From a checkpoint of a small transformer trained on Wikipedia: MLP 640 GELU, biases.
MLP neurons of a small language model. Each row is named by its layer, matrix (down: output weights) and neuron, and shows model dimensions 0-191. Each number is 500 + 40 x the weight over its row's rms, rounded and kept within 0 to 999. Numbers have three digits each.
A block is one neuron, or neurons of one layer that tend to fire together. Before each block is what it responds to, as a language model described it from the Wikipedia text at the highest values.

Responds to: Capital W starting a word at a paragraph, section or quote opening (When, White, William, We), plus scattered word-start fragments and label colons.
L2.down209:497480438509533507521453519561518490465577534474495501555467481494510421496537523500501533540535508562515506566550508502448501435522500467522462448547458497549560447510479523435492499522526496515509527450462542443453474557523426498521545488431449534536596483480526541478417504547471525466501441475498492583504529504475457478521544479501470673486488545461452528477503478544517468511512452522511530539531477512536544573540532500525437499543439499531521486414481487497516500490552509440530482564545508484517527552530525523412548497475498472520407471422527520422487465522539591543
L2.down223:483526525487525481570522524484552422501478448539447453506494450471486451460565521511517492541478601515500532441526470523510470489439563542456489428443406474503531517447488495571557549481525505451476524516502441451521587452480519473511551549385532509439593440477450484418508475498498514505449578519484497470519485451522453519450468488448467479510536542587497480464513550473430506562465472481500568486499510477511518475492561504498504490457473551512491470514520596517524479521493523450564501573495484460552524487485481528404518520508600521552477530460438503466490521524488484453
L2.down409:494553471542511499512552497444544565561492437546515506532473551445563513472561514495507568520402499562537520505480442454509535505505505549541558470531490470466598514528540571522509472527426470506482484550429465426567497458522515600518506508535465532494487491550506572513465534520489518474532516489486529468401469511490534494507506552548484496566485506567395491494491504538447439413510519519502472514472505543570544545420522457541523561485413522552550492446474508520506536488473527456542503470571498471532485513495556514430453517485507427570480524521498521432519528529559505498
L2.down624:402508434476464513504569543594528466473494455549576533508493601493525492376542532478463523462506490499473444472489521455484439560566622520531467554554476514487457488524492582497485550529519434521497486498532524491533602509522531438505485475537496560419509523525474521467495559476481525505572551515530464466571452486546493444498442488493499471491480524551447520478479516479488483474507448472442520431541522570564495531512515543493527501501427501536515520480543463474521515508461567446459482518533463440556488517443463473529483495500467482516509503587484500538572555536461514486

Responds to: Mostly the thousands-separator comma inside numbers in census, election and geography tables (1,184; 2,996), plus digits and word-piece continuations (am-ong, G-on-zález).
L11.down67:456540507493458435516602518515414458546505544507510470521462529513539494461485372598454464562488515518514432519508495495480486439447507486555528430501472503529547518474562491555520507512544494495491530463509499479472500531473474470500559454517541489545508510558399547456507525451495571483532480480593503552468459432514458459530454529449508526588468531526558519517483449510526495482484537474476542547427405553506583506467457568477541538504503522496482515537496531475487496519483471451541503485491497553537548448547490538492504531518503464515584497511442454510390497546411491514
L11.down123:592484467510444519534441472575499492483450485474499476543562518530513494552459511447464475467530516491460462561450479477508459483482518495544514433542590507506503543520484510567552520527528508507455567506501507500535475431492499494533526502560477431450472491475454594492607451462493544530452448516489545489528566549502443487486513519433577495571509520530516553485445586556523487425486505436501537478571405426540473458508537569464531589535456495496499564536493481498488448562488458561465493525450484533498525454461529492518502525493558427492547499527476462465490571536511531484
L11.down169:501495497548439429562603454493505524500511472539574523493514479489524524549495468480414493542440550534480448495510536447488453465492525463512413476524436485551460457481479428530486573496486462489479465489463511463418488528490509588496438515527578478478507500512498534486520568548507486537421574447505510449483522438503511528510449512476541501543518477423506509584526572524468484499520473511544583525509398493473440514507497517429516531496505465467557528485489498477531500482456538553425538502482446446479556476435548428526454552506473495442493507554449495424493480538446557547
L11.down179:522475445508504501531458490582515522604472565498568489465518452489475519542430513463529428512523484572483472493474473530494529527525477505542520499485423446506533447509422433589509496570518498481491468502552570519555457468456401500447492499461433489559504457481519492493531493535420493548454512463481550470487510516551438426531475495509579500516510496445570491473466484552508491436476530463563542546443441528412466425511476523521479579477436506532501491504518554439519505470522469497508496453530475529438498478519591520474483511584534491419491493511477551492456565525455475523
L11.down189:431477439549506523524451448586470454477499501546533463513530475513418451471510492539454489431567560551484472483447578450477536519494521541573464443457528504545488510519496454484523459533491490483481589528514451500429443473542449532471415493465486404447473505536464447566448545483453497488486457479512464509565484487493484501525465510443518529393444488547454551469570497601523544478489457464462450451465523454479533513525538540489514563532460532551501485455488527461535497396517525519461492476530500429554570548486522530520443512502487483455498529515511512513531435476532540508
L11.down263:528581417441554481485507489508530496474489570504491441444525555432517490543491505465498537514394467523500460536548571537527507450505520539503523479459551509512516534487510509529546582570446486557525522582458505471510534578502441483496455516529525512552425495450501557548413485504518501460440411444518480483527462505415518457472527548434512510542481517442443463551484505516452469526497533472530551486553501445439515456473525500536510472460582549526486507462540488538496528519544445526446479471477444479500471501593548530575515439506443475479494543522472514547533483446553544555
L11.down264:497491534516520475474496435464489517465555504475593475550439531532536546519482431425509506493477510565535493615444452507461568474532468502494488520534473543452485492563457460543408488565450542552456466542514524531523452473462559490425544447511499562508438510455513440473489567501453499511506484490458448494536461470427525516525559520508513388547530486497508542479445551463458543487530452459456493506535552544415537476522521508517476489438482516499558507554458497520402531494547539500491476509564461490552562515453478466498476498465496499458515586564507492536488575433498523518
L11.down286:501459488507469553462574454519512495562514492478477564552563451473513486512484543540451452538588481525514477554526420535486486522436536550489507452529501572502518500527539506514470506473531473555539552446456539469473500446515446507454437466503497432497425443502548498483500464523508510567495482485478472521500503489489490588452462445487445490476513479428504464466530540453585471470481497509537447482421539478465487518561495461456525489483548654444487535559431496516492518453456544524543440538484535484444458514527480419536443420466521541484499441405474523495530453509521538501
L11.down310:506578502551498517535515482468446478463566393501526482484480501503504503497545469491522430508462480500453511504535475494437564443476530454466537439468525463503530491539476604521527494506558517454481365475521468426515531533477490472509555465499500499554536484536495505529535517571490488538471512466493449521451409574516413512537532485449609548468498505460515481497548472515492508484461580455526485576487542531549482552594490508484535506531548547493430510466567423495518541548496494558523510486505573531546521523466550499509442476524546502454540503421472517503536479452540506420
L11.down320:433437548391474428387463545518531491480480530501558484462443513521475503503462467522575538476435425462494489457459556586457528514492451510487526437566489470542505518523368494493477493501469536484484426505506493516531455539505569434476475478475487487534454482518483493490544520567495589497451466483511438492496514448515516483496503551477493476507492468445453423556417472506484526519555561562548475464482522523453516522460450478474548515461446483497585522512498512504491524555489429490487487529506570549460466498501513499506458613511506453471452503522580447490517490462535517517
L11.down403:478644489470499478550563492513485512513468480533516531537528454486511550560455537441518540453569520552510523612490557479470443450436547500444466430427452546533512544509484523515488485568520516479506460497461495500498493506451464536528546464531449550512480508569439482521520481556548538480455433546486493534546546513489504460471450471455442459486508478524518548447564525470529519493465464462533500600509542421531478515562466515522533458533459488500470498567514494425522544537465440471460514437552502478450534506446471509527480518579426534500602443513517460471496538486503513467
L11.down415:565527424481549470420545518520437494508569517493487519426468484536474425555473523477586530453531512498456485537473493503536426457418471456505514433503516489490545548489572544505521523502544523464496505430573522476492557489565548546510527550553518574504513576486464494537472520483502539508520508504497475487525522565496511488570544555489475531465484498548533502537439448547510530497482490496456595421450473447518527497501515425529494491614544381535500500535482496556483491602468472486511492504489503511481512354511511574546485533479508510500499529533470523500508502529512492547
L11.down443:563482555476488490508467501528597483542501521590638438531545476469521490502493475566515490481471503534420475467518519522479532522507443534518492498483550617510503496422428471530421497492542561495469479508493474443531524516441485475467469461511547465497527509475491469516512524516474570511485461457541534441582500566454523490458469488486524420509481580473475482534519475541452426513513430493524539542506481521493503551572467508516503524505449458477512506515475472437566451522451518453520513543477549444439518476482477469486517476408576593490535485455507509433438467523462571510
L11.down506:513551481522506538525537503471518483512556469444531499536479481501567477531510475549646546461500475552583420490487546516559503526462531485470479539440509468534524495484510450497488554537526537468531495428584521557483493496506587482418446481445489513443553500467424533459452519525486549570526444525547586516501451511484543547503401483484510519483515523553548515555548476531498479492412445565469494486493489467603467486509512443445470413499460512459533478569518501443513458575459485482488515486559563470538500475497525436487510518499503492545521545496479470492459446540492506461
L11.down509:503391471449423510523471465470484507460563493500619518523490489537494519478492517491507573532520504512471533515519508434543527484539506456415431540497554568484543468455520461470478495530513547551518423468513425356495570523447548548462542526517571460543483478535516533508493465448507461512622470547517474475514514520524505506454566465473477497486583534514486501515574481514540499538479507557522509475540488421542475485485504498532485529482535431495471512499458564500461463581533508497532450493501537454509517482450417419522521430467522464481514491496491481519498496572532567480
L11.down586:459471449567494463514455497604532529478494490486546577521578484554563502526549522443474506433495497506484469507460420542504512496522588459500522486470565522480480493457534543557481540487546524482478504486514532470480472517541573559496521481522516425412455533509500502415511460512534510505519476500486482440552450558517493441414463515494483441460558463508481559574496480557445569530475563518546550388482517455493544531578538543451485485540528539527528548523539478490458444519534507471527473463462506437463580530545513481421537491438501528478505519481534434497477466521462531553

Responds to: Single letters or short pieces split out in the middle of a word, mostly surnames and place names, e.g. Sch-w-artz, Schles-w-ig, Roch-d-ale.
L11.down32:511545428532445470580426543492477488447496491486539529571516554485564563462508506487485531524435484507478468476523535471573505523544486524505533450420525480496464472475470477479420476461458539588507458467477528466485496465523438497564491603508534535507512568454500521481495499499547479531505452483428596535541514524395499509497524510588518484520430468534532513530534492484387538467496427558547506456495477523583467542552481522482533471480492599509513494506534455553457465557501495536551499522523507538493516529558504522552475487478586523509541481496549498515511467558492490597
L11.down53:387456459510513506534464431486497495491477557500483474443506487545488535471429507512520593550584496487530480458500496479489443470535510478477452450517447459541491466437452468490508500493522490517554429440527468505495504562470502434624552477558516499651496500503539468564492505463449460502608488486488495542541523530541532568490537500444488502509475483534555430530555447507453452528540580481496516521488534512472532481466566517550554440496511500476476508402528504505494546581448546508471505482504507460575539528447431475471477502569519497480478530495514501529500492480529479461
L11.down95:512558462501502486392483524450516490428478563492520517489451512546466535516569470485474497489452546528504504496491480439570520478505538539487464507480425451510499588441525569391465480402475558546514474544453527530513518447507505470518510441529548470474518520455472480521484464507556553546520452459506524563553548472449588463580502536466425491518448533483492514468518526461499499515481489515501480497495514500503478514504470501493500415540494484439494509540534408563528535460498558512508536490632532481471571427537506525473484473540517432559496554534418516557474457513548495541
L11.down112:500527524503483558521396450511515554465489501510527526521428443556489530521521510492506498450479426433424527495440488510453522463483431543506485510543472553510477437476442509562509478547452508497515469565502567491540554455512527587558498566510521435564489465505506551447569580526499466514546467522487566435588477508530442477490501502548503461501531527517547521548539592449521528455571493483529506479525528497532475492509468517524542468543489520449455539402471460529468506471538468464512604510515484519513481507471505534430500546507518521504500630528517559466570513433479493515
L11.down197:530508472471498486514584496466457542438527492513537449498527529512494570490608493470525484523493424511540502457470425456505557540517480496435471548518544500456603550497502446443474519503428494422459514551517550460515533460452507505570387479480539515494558519470462545495530431508539506503548454513480471489550456510539519501509527531426439578498480458474513439475537562521535475536524472535519513517436480489519571555545482465508471524494516469455500480430439581562425550431505488504513489536535540493549512504432515480520497498472450496567478529433495533391501507509509514438
L11.down243:507503497511558474474488480481497473483459547467478594517463487564517489477449533471429557582559524554470519583530485441491511385541475539507406468593542542424533486536506468467492542554537502506492513491527452515516495458458520411487486483533549489497559468571535487517482466441537475530530546449519525467530520556519587511529466515496516453496466556449500552550513530487500509547555530458449502553468480507457530526492508478586518484449534488557438437506485474509484563520488513406471552484507474498615543556503501494502495561538520480472507421528549457488502521552441521540
L11.down250:542498514452514522530509562491580527503473475468516401522545517546503480548531516545480405529506453498472500547578428579519529531474525485468492469506493564468497469490467513513483424504477506587506475509425471537475519486495455461568529574538477484512547557526538594470551454578455468499496468409455476535499521505496567459450485499461441453567477502498535481547531492514536437519407570497537547538489590522514445428445486466455426479475437498477522520511421490534492484398467518519544463479499498465524488511547466496507509484490495491529429521557505492432497457510534526474
L11.down418:494551474483559488526504518465474542544449447568680511513536498464494490472499584466532555515516460529507528432483498473444485542520500505504500552547463513538500526394463523522484478526540466520507496568482517506468496474468480519484453478510481466493469500529422432519521442509530522493669503493537495457596481560561555512519496460534479520520572503532528457421480463466519489454483465580553496539518487501497509527441500486541454529487499506418534502492446523464586507532516524444455565532496555479483508537468524483460477426484498511568494480503492550506431476523472486482
L11.down467:524498492561461609537447455530482528487457516527518515473480504543547563522468508412466496531474416517551471524480485427474418468523506510540468401545538546388528400499476602445472582504498504484493525553422477477486439463439532523465526485505453495458517528476501462451561526465531476561571494486482451483451524469542464529452605527492487493468493499534461524517517473482492518543559490495423549483506477509493523529488507490493503481508486515510476551448473511598430495528490437424480481476493476544478502510403560532450461483512502499486514512460500411488526480484547523498
L11.down494:579575469484471519508461498503505435448491488488531506500458510468519496484564529488411550544487469495505471571497574525521471492502503492410470556521496526495416505490455489506563574492506556466463533492553553531493485415495492466497538496520495416484463529484548541493524514552462574493472489529498514419591504582495572477444485477528487515575455509476521505568470533553522524476480530517541381465491523567434564416489546476574483508532518533446474461457462604520550498480489432481480551521477397494462507512528511472497526520480441500452519519485444472494489476481474448513
L11.down517:504506477524464491461533452517585519537448567500597448518513472532467549533515546470525466483624502483462526486430455476540518514456522497429503432513458512494558513541460531483423464497520529544550530444490512472529466496487500517538542529527469508522518484457472473511467456560476457476466508454535518495431456523467581493490517472499542514487464476502470496454501503512593556521460508546534460465494533511539446475395449514520523557491522561536399491446428519458506517497499577451598555405453529432492475472519549505561442469530513500525527492551533509484461468521497403467
L11.down532:549478540501477519486502507509578428494506524527583496525495494478556453568517558451549553515464492513524565483483380468538519484556510464477546534561488564448535506468498542517449529530467504448452472539459481442553472424471486567463464546546495527532557448514527522508495434475485506456486506560530479551523508472442553550504534561492536518518458493514530421486495517480478529513500503560498485435492410549528486543439552484523497587509505501486509536535460590521479535533500437394523543467503472539498455582494531545487562547508515442502491520572484448502450557528460422457
L11.down550:457472431457474509507485490497498510491457463495649484524508484502458549500511508558418443511548498486551511505502511567447435447493580471422476502471427482508649463544493521456538510443512515487447508413499535507478485522513539470440465535567450494546490478426533512499485481563528499554563464447478537547411503535484505501531492483509512507479477522503539512497467495498573475501588538530502533532543507434559504461459575474513507559525529433509495560507534571511492497493516463549512508529501479495456513502510512493473364511548560534433500466561469499484536481491482485478
L11.down561:550532486561430477461500497499516526518486514506534469487463512491572586498502446488466529528472441516458514503481541523465436554544558495481480506558473535504520519457525543549478595440508487542472581499429466492485452511467477556529474542514519479511627488510473565447490423489547476480569535457467428457483588522583497471533523561535481501527548570520475523550500415439457443511464519463553493517490500480482490463488477452539550512453494515445485503463477488614463488554506531536512491525540537446608537505518532450508473557518526456538426478501512461557469506557503500466
L11.down632:514488389497511570451470442477540485531500446481541411566478495417547549550541448473457581504414484432481477466505474483494468528565466477466531506436518489484433448474529492500473425534486467570506491458544503506507512488435475508494472551485439519508528503479571467468426511455512483490539442537539495489581494528529537529474452523511516485526541433458504490507452484462529506456543432474581492530442579456501465466544517454503476483592540493462540546490408489522497501537439445469420455470474504501412474523510553510469542485462500472556472488474525526554495529493482515573
L11.down636:476525530580520510501510551491530504518365504453596507496504533563494507519518457492542510481492475505480522569501430442481514610595528499483441514468432444573540543432555551476492511514566470520443461521480539509427496471535552487541508450515538491571522514561507512518461475476492532489549517506502566441534465483540472511451479507502424486493510431481527507465455440496524500454524561505493521535508472521486522458512536511472484417515533460434505508556494451458481488481496467453468436573443534417478503463462452420485550481501555468542404506471517540502486420505542492508

Responds to: Commas splitting digits in large table figures (83,907; 13,190), date commas (November 5, 1915), colons in infobox fields or times, and "man" opening words (manager, maneuvering).
L2.down57:509518508504432521494552495522470476481489478585476525530548541441521535464427432558484485448504412435475530521432460454554569541480531454522512405450556508448465542506550512480477586507420425500465527484439493511480478544509536533490499496523541476484477419541543441449595554534566529476556459488545462402489516501532509546539547534523461443579458470536460536521501481431474447455413417453525462535500538476502553471505481532509490484450527474481512458428473532509493481492490468502501499539542473508482495458514510503494505407546521516509530484523477462531547567505524539525
L2.down323:506525477481543461502467504515487502440549628564523508546528450503510517489454541454523474552469495491449534537435466453499521491547460454478432528505503497453488474466504500496484567465488485487464541483520445514449473468527432441513476539545505460495487547464452550505508457484539523500495511478526499511568474480485530451461528502524503510500580475533507480482489538640500526563393526553506533533561511473500441450524534533522542509543530483477484496563521561423509472463415449504517615486503484500587462557434547411610510469512498549495514499530491466559478499553447488554
L2.down427:587481418442429489456547502487542514452540502508525501494511457476479511457500575500479481484496508431490503531490472525491513464539562528496534521499458546463503467500551467483597478499570487460515509522479474515549496470435433595428472525540538520569540503510429448477448441444479506532487520556470586456491441511534539482489516524495488500511529539527451526518527503554467454597553475549556404495528503575539478483615507503504542514482442467475538464489469522566480473548440461488461536516442457417482452512482490484585530457506527568536462419479469518471478515475477514537
L2.down539:488527405502496470515537520562511460537512486508586457541556483438475516410492514499523521538512432514554504497488491446528460541451551566540426514539471462429468529543519511478474511475554516536540474512475486494464517466485445488412501507476520498559478507429501469536525510487572440483482519560470506453445474466439503423479482496493495441469532590479427499511452585527569461505497490516514416539543455547512512398528491524490554494519490450482512533562544486476503527503438427467530529480450461498595491535459460491465446419499487436532585466482465497457425495509479462519

Responds to: Short word-piece fragments right after a capital letter inside proper names, mostly foreign or rare ones, e.g. R-ah-man, Okl-ah-oma, F-arn-esio, R-iz-escu.
L7.down60:495490505473470556542483476496440552451495483465474485476550529513382538403477459462557441579471452498489450467488438529408495534505497441529440492483489452552468507464493546511493434543548475494495481535450507448530386528492506481450611532496518481474511535517501472444514546473552472470540480509552453517512482512417576469534510503477586517482542552464489509529465526521502512554437518453554491491493526552525459548528483515463482541478434477440532458538558503478472509561538466476571548543530496526507486535439499530461464516523529480545491494509498571565456389537526539514

Responds to: Short middle pieces of words split into several tokens, right after the opening fragment: under-t-ake, Sant-a Fe, d-w-elling, T-ur-kish, Ist-an-bul, and digits inside years such as 1-8-50.
L7.down452:498477452500556494484410574525518530536509486536549498453516476533469486485416536506493600461556583488540448460460510486494541448514456552495455478532540465468476547513491572474503475478496530481561497557512466596561485479546516573495449504521523493461562475486509512465535505472539561523551534452624509482550498503529491453525531524440459502503526417435497554490517493487527448536558510503571470504554424488484447519535480518486482536524593472540498511498469611512506505513483454489476536457499628517481534484539413558480525529522513451488483580542479474512478504520478483469